MLP neurons of a small language model. Each row is named by its layer, matrix (gate and up: input weights) and neuron, and shows model dimensions 32-127. Each number is 128 + 32 x the weight over its row's rms, rounded and kept within 0 to 255. A neuron's up and down rows have the sign that makes its largest values positive.
A block is one neuron, or neurons of one layer that tend to fire together. Before each block is what it responds to, as a language model described it from the Wikipedia text at the highest values.

Responds to: Clause-introducing subordinators
L2.gate64 [135  74  73 154  95 169 100 101  88 128 135 138 125 155 112 160 153  74 141 116 112 153 150 135 161 155 140 119 113 130 142 152  85 148 160 162 165  63 167 124 192  80 138 117 145 164 186 112 175  93 141  88 164 146 147 100 103 104 146  87 114 147 149 139 132 115 129  98 148 131 127 104 117 130 149 121 133 111 154 144 104 176 179 155 115 102 101 136 160 108 135 155 172 192 114  94]
L2.up64 [127 104 128 129 136 143  93 146  92 121 130 108 132  99 126 178 121 143 161 131  96 125 136 122  79 168 150 102 126 143 146 128 187 178  97 150 114 160 161 164 137 149  87 140 135 154 136 128  99 110 105  84 127 153 171 135 132  68 120 118  75 113 111 154 113  76 193 145 106 131 174  91  74  86 123  91 134 128 112 136 109  89 141 139 114  97 136  90 137  89  58 151 147 121 148 110]
L2.gate323 [145 131 104 192  99 130  76 129 123 149 131  82 113  79 124 104 128  83 129 133 117 152  58 120 102 150 130  89 131 133 140 147  97  96 144 156 109 118  81 103 166 104 154 135   0 127 162 163 122 104 101 121 116 172 114 152 123 116 122 108 126  56  87 155 117 105 132 120 104 126 119 130  88 165 188 152 118 131  89  97 182 154 103 159 197 130 150  90 101  77 118 163 138 127 140 103]
L2.up323 [117 148 134 106 181 128 137 127 123  94 151 123 164 135  87 141 184 137 139 167 128 127 123 109 127 101 125 125  80 125 158  81 177 137 164 172 147  92 151 126 182  99 116  79 209 180 125 114 170 147 141 108 109  95 154 112 125 125 143 119 107 142 177  86 117 151 195 119 101 166 189 106 173  75  99  86  72 115 140 121  70  99  74 137 109 133 149 101 137 130 110  57  85 108 175 140]
L2.gate517 [124 127 152 105  86 121 106 150  62 114 105 169 134 165 158 145 124 187 139 147 196 154 127 155 248  85 101 190 118 164 109 189 111 171  49 122 118 115 123 158  96 103 176 145 120 180 122  87 150 139 147 147 152 131 119 130 108 116 152 112 126 136 156 169 134 130 135  62 108 149 145 181 102 181  47 124 124 111  73 182 126 128  90 154 102 162  87 103 165 139 124 135  78 134  93 132]
L2.up517 [ 92  90 116 152 106 128 113  88 101 119 124 158 119  89 133 140 117 122 143  86  84 158 117  78 145 146 132  80 132  73 117 191 132 162 130 199 105  92 113 152 157 144 103 124 128 143 126 111 169 103 153 140 132 116 110 156 141 130 151 147  85 113  99 135 120  85  85 128 162 151 151 157  98 161 114 113 130 118 160 172 178 145 141 131 107 132 177 102 114  48 132 155 101 135 210 159]
L2.gate545 [ 62  31 171 141  80 138  77  93 127 126 134 158 175  92 136 144 114 143 108 109 155 111 133 111 128 131 148 161 149 105 127 177 139 162 152 105 144 125 142 130 144 155 173 130  17 171 130  98 151 112 170 140 156  76 102  89  73 118 147 116 111 131 123 115 156 120 102 121 165 171 109 107 110 127 131 226 163 140 130 128 109 126 111 166 157 161 162 122 110 196 107  85 141 105 126 164]
L2.up545 [ 63 120  80 140 110 154 101  97 163 167 149 120 119  91 149 149 159 149 140 140 147  95 129 139 135 140 133 157 210 141 111 124 127 158 105 126 105 133 138  98 134 103 193 143 105 112  87 174 142 109 136  84 124 107 139  67 138 136 116 142 118 174 172  80 125 106 128 101 164 127 111 138 101 143  52 168 206 118 145 105 164  83  86 199 125  90 129 130 142 151  80 104 128  88 134 168]
L2.gate644 [154  81 144 160 124 123 107 162 148 114 122 158  89 129  80 150 134 108 172 173 106  43 155 161 139 100 110 130  96 214 127  76 153 149 129 161 202 126 172 113 199 117 141 171  47 116 182 134 104 126 101  57  98 153 141 116 143 127 153 134 156 108  79 175  96 135 166 148  88 172 164 133 141 123 130 166  86 105 133 141 168 111 119 142 160 128 107  86 128 139  76 103 178 117 102 171]
L2.up644 [ 84  99 115 129 216 129 159 127 107  67  82 148  92 134  83 128 155 141  95 161 124 135 132 142  93 117 105 147 172 137 115 138 131 145  99 120  59  62 138 125 110  67 160 164 110 199 129 201 125 116 108 146  76 116 100 140 157 134 173 187 122 129 133 118 119 167 133 139 118 152 141 127 103  79 114 132 103  54 107 128 153 133  77 161  68 123 136 123 110  95 106 111  76  71 118 138]
L2.gate712 [ 78  84  94  94 130  93 158 156 107 147 129  88 100 140 134 201 129 102 134 147  96 114 150 143 132 101 119  97 101 111 106  66 116 157 180 150 102 167 150 142 141 148 141 139 175  94 160 142 168 166 164  84 127 149 107 181 203  95 154 124 162 160 153 127 111  98 141 102 156 152 130 119 116  84 152 129 164  83 111 125 111 119 139 158 154  92  95  70 170 131 160 108 159 178 196 190]
L2.up712 [ 97  82 116 124 159 110 112 149 105 152  77 122 114  97 115 137 145 115 198 144 110  90 108 140 118 119  96 115 133 146 116  89  76 212 128 113  67 105 123 123 145 131 157 138 135 111 155 121 145 167 134 145  85  76 146 131 149 122 129 178 138 164 119 140 108 120 139  83  80 131  66  54  89 101 149 115 200  79 118 118  79 156 131 129  82 167 140  47 185 140  19 127 169 142 119 165]
L2.gate718 [ 99 184 148 102 156 133 163 169 116 102 101 118  94 152 110 103 136 120 136 118 116 127 183  99  88 121 138 132 130 140  89  95  86 160 166 147 141 126 128 164 135 149 130  97  64  72 210  72 140 154 127 160 117 155 150  88 144  50 197  82 138  86  73 179 113 108 162 121 128 154 106 182 128 203 118  97 112 114  94 119 155 150 105  66  98 164 158 178 141 148 135 133  82  73 113 105]
L2.up718 [142  94 139  91 113 138 149 179  75  80 137 108 127 156 126 127 137 165 152 128 128  86 140  75  71 109 132 148 116 150 135 124  90 119 126 143 146 113 171 160 199 154 143 109  89 118 175 101 150 133 122 121 148 136 179  90 178  59 139  51 116  76 129 126 106 126 138 108  89 128  78 177 152 153 160 115 181 161  96 170 127 157  50  89 136 162 160 133 148 137 115 147  78  91 122 119]
L2.gate740 [134 145 164 111  71  93 114 118 125 124 154 105 178 135 146 152 117 110 135 150 173 127  78 121 136 131 153 143 159  79 181 100 104 119  82  79 118 194 147 154 144 100 137 144  47 126 121 101 139 104  88 135 114 142 182 141 111 158 226 167 123 122 133 181 141 129 155 112 200 109 142  91 109 156 131 188 103 183 103 126 112 126  82 165  99 140 123 148 112 118 179 131 121 127 119 127]
L2.up740 [148 122 128  52 129 147 136 156 126 126  83  67 170 125 127  76 138 179 146 106 166 207 139  64  55 134 139 163 127 154 119 160 100 158 116 118 120 111 117 141 151 198  99 142  88 150 162 119 177 124 140 154 149 168 129 160 161 116 110  86 133 112  94 128 157 126 120  84 149 115 138 112 106 104  62  99  98 198 181 200 158  85  88 129 141 192 110 106 132 144 182 148 112 124 104  68]

Responds to: Word-final suffix pieces
L2.gate106 [126  88 121 113 131 141 131  89 172 189 160 108  83 154 112  91 191 138 140  64  69 116  69 145 100 105 119 121 112 134 200 187 195 118  90 135 116 128 121 160  79  89 118 150 123 115 156 145 119 180 139 118 201  98 158 150 121  97  78 141 108 113 105 114  93 128 108 155 165 168 168 121 144 138 111 104 162 128 138  87  95 150 190  99 158 119 156 107 226 123  80 104 167 131 149 146]
L2.up106 [113 140 140  70 159 107 153 151 130 101  65  73  96  85 107 166 204 104 159 104 148 108 118 107 132 102  91 104 133 168 185 178 177  97 154 146 150  98  70 202  91 150 133 139 179 103 144 118 115  75 106 120 148 101 100 122 144 119  85  94 153 152  84  75 138 144 101 156 135 122 166 160 145 174 136  89 169 123 136 108  86 191 167 133 130 125  64 167 145  99 131 147 129 112 164 125]
L2.gate147 [144 169 166  72 105 249  99  98 155 125 132 136  94 125 123  67 107 133  31  79 111 157 115 119 134 149 134 100  91 176 133  97  80 123 161  99 160 111  88 100 180 160  58  99  79 103  85  75 132 119 123 133  74  88 114 126  90 119  86 153 144 140 166 100 151 125 140 112 116 128 136 171  80 125 102 123 100 117 139 134 129 134  80 134 124 153  99 134 146 127 160 123 164  94 156 160]
L2.up147 [101 164 106 107 158 198  75 112 152 147 131  97  93 158 100 104 151 121 106  99  66 150  96  97 103 107 183 168  95 120 111 114 205 123 140 117 169  93  95 132 161 115 113  93 166  78 131 100 107 131  45 110 187  16 127 111 142 110 145 164 154 182 119 130 107  76  75  97 152 165 111 189 122 163 125 138 102  89 146 137  97 110 117 173 135 176 134 186  86 125 134 137 142 135 166 116]
L2.gate210 [135 127  55 118 115 113 168 120 111 103 156 180  72 147 109 153 104 128 175 126 137  99  56 160 199 191 121 175 109 108 173 123 147  97 102  88 179 142 195  98 131 137 141 131 102 152 114 115 131 157 159 134 186 125 123  93  98 135  70 130 148 159 150 124 120 112 101  74 164  96  85  87  41  81 128 150 114 142 146 147  92  81  81 157  93 157 143  99 161  93  64 136 138 137 121 133]
L2.up210 [132 117 142 131 161 142  57  80 156  83  63 114 109 130  80 155  83  38 106 135 163 138 115 140 139 117 120 111 211 115 142 124 165  96 151 144  85 150 197 124 117 151 104 144  70 139 112 177 160 106 110 123 141 123  75 110  94 101 104  82 154 152  88 110 101 150 139 132 119 156 137 112  93 108  97 154 101 156 118 146 125 183 113 132 127 143 125 100 149 113 144 160  68 172 152 126]
L2.gate345 [162 156 150 140 114 149 151 152 144 108 171 163 124  80 146 171 127  58 131 105 142 117 104 111 104 156 109 176 176 102 118 146  59 149 105 131 138 146 134 123 116 113 136 125 137  83 123 129 139 148 113 129 170 176 140 156 120 135 133 190 149 112  98 133  57 115 179 169  90 115 133 112 170  85 137 107  59 101 128 144 114 118 107 135 148 114  34 175 193 146  95  91 145  97 128 122]
L2.up345 [101  98 125 149  96 108 119 131 113 134 157  89 124 182  97 124 129 126 120  95 121 126 143  93  90 143  59 132 134 123 162 127 121 143 222 156 127 144  83 107 130 121 101  78  79 125 137  80 101 100 116 111 140  93 109 157 133 100 139 120 110 117 164 158  81 117 105 116 133 150  92  97 118 114 142 149  84  90 152 143 116 110 107 157  99 149  95 147 133 120 128 168 120 159 103 128]
L2.gate551 [115 105 120  83 128 142 124  98 157 220 124 105 133 114 150 159 136  17 109 199 116 166 129 123  44 145 144 119  60 153 163 135  81 156 183 155 103 133  91 150 166 148  96 124 157 153 147 144 103 143 116 101 123 109 167 121 126 147 151  93 147  96 114  71 154 152 120 109 111 135 175 103 160 145 121 169 113 142 142 100  84  88 111  87 135 159 111 138 127 120 104 109  96  79 158 138]
L2.up551 [169 121 153 157 145 137  90 180  96 192 114 111 113 134 106  85 127  92 102 116 117 186 100  71 136 145 155 148  58 195 162 183 108 156 169 145 158  97 100 135 209 143 103 122 148 115 120 131 115 160 116 118 140 153 149 129 122  96  98  90 166 133 121  83 172  73  63 140  72 143 122 130 148 145 101 102 123 114 201 110  81 144 112 137 123 172 101  89 109 141  78  99  88  85 152 156]
L2.gate984 [153 119 114 153 168 140  90 176 108  98 112  94 107  99 158 115  81 125 115 167 132 188 129  81 114  99 121 120 127  95  94 127 172 146 171  72 150 109 111 139 158  61 124 123 134 109  82 145 103 139 154 173 148 115 102 147 166 163  63  96 162 147  50 202 112 129  82 204 147 122 162 109 134 126 176 113 181  59 144 184 150 135 123 145 154 131 160 143 115  70 109 105  97 117 206  84]
L2.up984 [126 104  93 179 152 110 122  72 142 121  54 127  94 142 150 113 136 120 198  90  99 144 113  88 118 118 101 124 116  90 111 126 101  90 112  43 161 134 108 121 111 124 155 134 136 134 184 169 148 147  60 167 208 165 127 138 124 147  87 210 136  84  97 183 156 139 101 133 129 168 118 188 101 183  99  71 114  75 150 158 134 167 140 154 159 101 136 124 104 118  60 106 127 102  91  76]
L2.gate997 [134 183 114 141 152 125 107 122 145  97 125  84  87 100 186 129  91  91 133 126  58 126 112 182 123 105 102 123  89 151 134  83  94 140 141 119 124 169 138 147 124 128  95 116  75 147 159  84  72  98 101 159 138 111 214  88 136 148 109 144 144 102 130  62 137 119 146 150 141 106 152 155 114 111  82 134 109 110 117 135  92  73 171 134 129 123 152 104 138 189 221 138 154 122  81 100]
L2.up997 [131  99 124 119 162 147  82 119  87  93 143  69  73 186 139 139 111 111 130 129 132 122  87 210 120 184  91 131 160 177 156 140 146 130 128 213 177 137 125 177 132 100 151 105  44 159 115 131  68 151 127 112  71 104 128 117 158 102  61 124 160 141 163 163  51 100 155 119  85 131 131 139 118 181  98 138 116  84 113 135  97 132 189 115 119 155 182 107 117  83 145 133  90 211 149 173]
L2.gate1087 [136 203  79 144 121 160 134  74  70 207  96  49 111 138 115 121 107  76  73 143 146 171 157 134 139 158 166 152 151  97 160 122 159 187  87 121 155 183  86 122  86 159  88 136  57 153 177 179 101 110 115 202 148 114 118 108 134  94 105 118 113 167 121  84  76 148 125 132 147 179  95 105 109 202 154  92 143  70 131 150 159 116 158 166 162 115 122  88 139 110 120 199 154 135 129 200]
L2.up1087 [175 179 144 157 116 154 101 128 102 183  77 158  92 127  88 124  94 137  86  73 133 117 148 109 163 132 150  98 194  89 134 110 161 165 132 176 200 115 122 151  92 172 104  90  69 122 133 157  94 114 106 167 138  74 147 104 120 107  68 116 145 183  99  65  64 132 118  98 148 155 100 105  92 115 154  99 190 129 154 152 112  96 156 132  68 123 146 110 131 107  57  78 116 137 171 217]

Responds to: Plural noun endings
L11.gate139 [123  82 159 216  68 131 124 133 103 142 108 127 100 147 133 124 109 168 117 144  95 169  84 138 137 103 123 117  36 113 179 126  86  91 123 132 151  99  81 109 149 139  89 139 151 123 159  89 110 154  84 162 159 166 115  98  60 144 153 137 206 135 165 133  97  75 176 105 129 123 104 133 152 114  90 138 158 137 153 171 156 146 184  64  71 112 123 127  76 175 134 172 149  88 145 130]
L11.up139 [117 134 140 164 176 133 119 142 102 162 145 146 130  92 132  97  96 139 140 124 139 135 126 163 123 117 201 132 102 115 202 131  89  76 113 135 144 111 133  92 153 130  91 132 147 142 150 123 128 161 112 137 128 104 185 115 101 150 115 135 136 117 156 124  68 118 155 102 106 166 102 105 151 124 105 176 168 105 152 198 170 137 138 140  41 106 130 109 133 215 141 140 166  72 150 138]
L11.gate292 [163 152 109  89 108  83 133 108 129 143 148 123 153 116  68 140 109 119 148 113 140 168 113 109 126 215  98 137  89 116  75 111 162 113 116 122 193  82 131 166 142 134 181 147 121 183 209 149 157 172  99  84 110 116 122  84 132 145 170 158 192  79  99 130 174 144 154  92 112 139 115 140 108 160 159 192  79  92 136 132  95 214 104  85 127  99 180 128  94 113 128 184 102 162 150  89]
L11.up292 [ 78  98 176  92 116 115 114 176  90 106 171  92  92 106 122  85 175 151 127 145  28 135 132 124 120  65 130 134 146 153  82 216 114  95 111 142 179 126 107 158 162 122 143 102 122 100 126 101 186 156 156 101 121 145 148 168 111 109 145 119 162 121 133 111 105 187 158  93 130 156 172 132 138 114 165  87 178 131  88 107 196 138 171 178 180  97 152 164 107 125 103 132 195 149 111 115]
L11.gate417 [173 156 131  79 165 156 156 158 188 158 131 175 130 117 128 159 109 188  79 123 115  97 146 117 123 101 158 118 145 117 161 116 131 165 147 110 124 151 103 122  78 123  80 147 135 100 115  81  32 121 124 148 138 123  98 101  98 170 134 133 111 145 126 124 158 120 120  95 136 149 125  74  80  95 121 150 234 164  92  94  73 113 124 150  89 130 125 174  91  78 141 148 158 158  98 158]
L11.up417 [134  96 121 190 117 129 129 122 144 158 131 135  99 166 177 150 172 131 100 106  99 140  58  80 177 101  69 144 205 121  89 111  95 117 120 150 128 142 202 106  94 137 135 175 112 114 166 137 196 120 120 109 100  50 150 128  81 140 216 132  98 129 148  91 132 130  97 113 146  81 144 154 138 103 146  95  88 100 105 149 134 109 125  75  94 114  76 108 105 125 161 125 115 124 132 158]
L11.gate1136 [113 133 189 128 143 118 122 125 113 143 135 150  98 198 166  81 145 117 127 141 125 160  64 143 134 188 188 118  77 146 167  83 155 103 126  76 115  88 112 127 148 122  87 128 137  72 154  98  85 134 138  43 181 121 162 144 134  54 144 183 108  89  96 171 121 174 146  94  95 133  93  99 149 110 146  86  95  65 112 156 151 203 101 107 125 117 149 189 140 153 134 129 132 167 173 143]
L11.up1136 [114  69 144 191 193 103  68 102 110 123 120 136 105 165 124 144  90 114 114 155  87  98  93  69 170 133 146 126 118 136 171 174 130 117 138 115 160 182 134 171 138 144 117 145  88 113 151  96 146 130  99  90 124 208 135 145 133 106 128 159 193 123  53 139  78 101  70 176 102 146  97 147 185 123 141 104  67 143 125 146 126 175 164  82 111 138 146 171  44 156 139 110 120 101 165 159]

Responds to: Split-word final endings
L6.gate839 [110  98  83 118 155 159  90 133  84 132 124 157 158 146 102  76 150 141  91  60  36 114 144 117 140 114 106 125 126 126 137 137 121  99 142 137 137  88 111  86 124  96  65 147 111  88  62 137 178 112 132 105 186  99 147  89 148 152 144  92 180 176 132 116 137 107 111  85  89 124 122 107  74 139 153 123 135 158 128 133 129 104 103  83 106  66 157 108 142 159  80 125 144  94 174 126]
L6.up839 [101  85 101 171 114 109 101  78  83 120 121  54  47  89 105 177 143 141 110 149 114  92 111 121 118 133 139  78  99 131  81 162 123 160 190 117 133  66 110 115 156 187 127 141 120 177 162 111 182 186 145 165 118 104 186 124 144 122 186  83 130 117  95 124 108 122 142 202  97 152  78 111 169 121  72  92 150 116  98 131 143 158  88 151 129 100 181 128 140 107 149  83 140 124 105 133]
L6.gate889 [124 113  95 217 179 131 143 138 159 150 153 192 115  83 103 101 141 116 132 119 157 166  94 191  85 124 149 133 114 111 112  55 124 164 133  92 118 125 188  82 190 142 234 135 103 105 130  74 112 187 133 132 172 147 118 112 140 136  90 176 162 136 165 121  94 152 113 163 175  90 143 106  90 124  64 116 170 108 102 126 142 133 108  71  78 159 170  52 117 158  97 148 125 104 165 134]
L6.up889 [ 99 143 131 130  96 132  30  81 110 124 166 151 130 128 111 115 133 107 108 129 158 132 105 136 124 116 151  96  69 102 122  88 149 125  80  95 125 105  82 113 111 131  94 162 137 175 179 125 188 104  89 185 133 121 143 103 104  51 134  85 122 120 150 153  84 142 128 157 204 114  78 146 115 108  66  93 132 170 142  70 143 179 166  88  87 125 111 181 164 118 214 143 137 104 115 197]

Responds to: Subject before verb
L11.gate78 [ 77  67 113 140 140  98 130 119 180 109 141 176 111 126  78 110 124 150 112 125 132 163 154 149 178 198 135 113 116 104 113 107  91 146  70 156  82  98 153 119 101 118 119 152 113 105 137  38 162 126 148 127 133 162 134 190 206 110 146  79 148 102 159 177 192  98  87 138 139 121 125 163 140 121 113 196 142  95 128 138 163 150 111 100 163 157  91 173 111 175 111 175 141 139 115 168]
L11.up78 [104 103 149 163 142 145 144 181 142  86 139  57 150 127 159 149 116 103 133 116 122 107 124 170 101 150 104 158 120 118 106  68 121 145 120 116 141 162 145 117 100 125 171 123  90 179 101 119 146 118  89  96 103 163 128 116 111 157 174 137  85 121 106 111 115 129  33 147  96  95 165 106 137 109 102 179 136  68 128 123 141  96 125  97 146 129 117 145 117 145 152 134 168 174 135  83]
L11.gate368 [122  10 160  97 137 141 143 126 120 128 143 105 125 104 138 112 112 147 133 148 128 127 138 170 158 153 120 122  56 176 116 130  37 108 141 163 169 169 109 171 197 133 133 123  80 170 151 151  27 125  83 101 116 112 121 123 105 115 126 133  88  97 107 154 162 177  94  86 146 117 145 117 161 181 128 152  99 104 134 141 121 144 114 131 149  92 106  89  68  75 151 131 129 120 112 109]
L11.up368 [161 151 100 133 128 131  84  95  86 143 127  94 118 110 125 165  76 156 102 155  87 134 115 125 161 162  74  98 123  99 146 121  84  90 134  60 105  62 108 107 170 110 167 181 149 158 101  94 187 150 126 151 157 134 197 106 137 151 119  91 138 127 120 172 117 132 134 144 128 146 177 122 110 113 125 120 138 129 136 140 157 126 151 108 122 194 198  72  97 132 144 132 211 162 118 156]
L11.gate779 [160 164 131 133 139 111  78 157  32 189 133 123 149  98 103 112  63  82 134 155 163 117 110 203 151 126 106  98 183 148  90 112 142  98 110 180 108 171 145 121 180  85 131 143  82 124 150  71 118  98 130 131 191 161  98 144  74 176 213 112 105  74 173 138 167 115 158 173 149 122 127  83 154 141 141  92 140  98 143 182 118 117 112 204 123 156  66 126 102 163 121 153  90 128  84 186]
L11.up779 [116 155 149 139 129 135 108 187 134 132 113 115 155 151 141 144 140 140 124 124 143  78 151 120 106 140 133 131 152 141 144 148 187 132 105 100 135 150 123 129 167 165 115  68 238 152 102 192 127 120 138 147 101  62 153  96 105 104 110  71 149 114 153  90 125 163 192 130 141 145 154 137 148 131 127 103 110 121 131 169 185 154 102 136 143 104 133 187 125 110 129 141 205  91 186 109]
L11.gate1015 [132  97 171 153 127 124  69 143 160 179 161 153  99 154 146 108  88 160  89 151 149 105 152 180 100 204 111 114 135 157 110 141  80  95 149 172 150 114 127 151 174 119 100 106 108 153 146  90 161  69 113  72 100 110 125 159  92 137 135 190 125 159 160 145 151  75 142  58 185 134 133 168 163 132 128  89 116 155 127 147 135 115  76 159 150 105 148 152 100  81 159 191 144 113 126 102]
L11.up1015 [138 116 115 187 114 121  90 113 192 149 103 126 133 138  75 134  61 111 121 113  61 107 114 126 144 144  80 166  87 132  56 138 149 179 104 143  84 171  97 135 117  91 110 148 121 125 119 105  98 119 160 124 161  73 132 178 129 140 117 163 165 110 152 120 156 112 166 186 125  75 153 116 142 117  88 116 148 109  74 128 136 136  96  89 131 131 126  73 166 144  90 136 153 126 197 199]

Responds to: Relative clause openers
L6.gate243 [111  93 130 171 133 134  81 152 127  86 109 145 130 109 145 133 163 157 178 165 148 149 108 189 137  89 104 142  96 116 148 156 184 111  81 108 160 118 138 101 151 164 143 150  98  72 110 121 167 116 169  95 118 145 160 143 133 110 114 128 124 137  96  99  78 176 122 137  89 147 140 121 123 162  93  96  88 153 175 174 138 165 160 154 173 131  69  75 174 179 121 149 107 146 155 140]
L6.up243 [122  84 140 160 120 159 121 130 120  89 128 171 175 132 100 142 121 107 110 174 139  94 131 173 166 128 112 143 122  80  92 165 151  95 116 171 165 135 143 127 187 156 140 164 126  67 135  79  30 105 135  67 152 133 142 143 176 119 117 111 126 132 104 107 101  95 134 156 126 203 127 136 134 147 158 101  92 101 136 122 130 189 162 146 175 124 163  79 151 142 146 129 117 112 160 123]
L6.gate705 [209 148  93 152 156  82 129 116 148 174 125  76 163  53 163 129  76 181 172 111 101 110 105 172  84 130 112 157 156 112 128 123 125 117 135 174 115 119 131 140 173 152 115 149 198 141 115 154 197 117 154  94 128  71 115 206  76  67 160 146 154 109 126 127 156 133 117 136  80 175 139 109 159 101 225 138 106 158 159 143 102 124 196 106 138  97  92  73 185 121 174 113 154 144 105 124]
L6.up705 [151 112 114 149 171  95 145 157 125 124 144 188 153 149 178  28 117 197 131  97 142 110 158 133 124 114 142 209 199 112 145 153 154 115 113 152 173 143 127 177 138 119 109 112 192 146 137 159 145  57 144 108 128 113 182  69 151  77 141 158 144 120 173 144 102 124 129 131 168 148 109 110 108 110 135 143  96 158 164 106 120 149 145 116  97 134  80 123 104 126 131 115 102 119  98 117]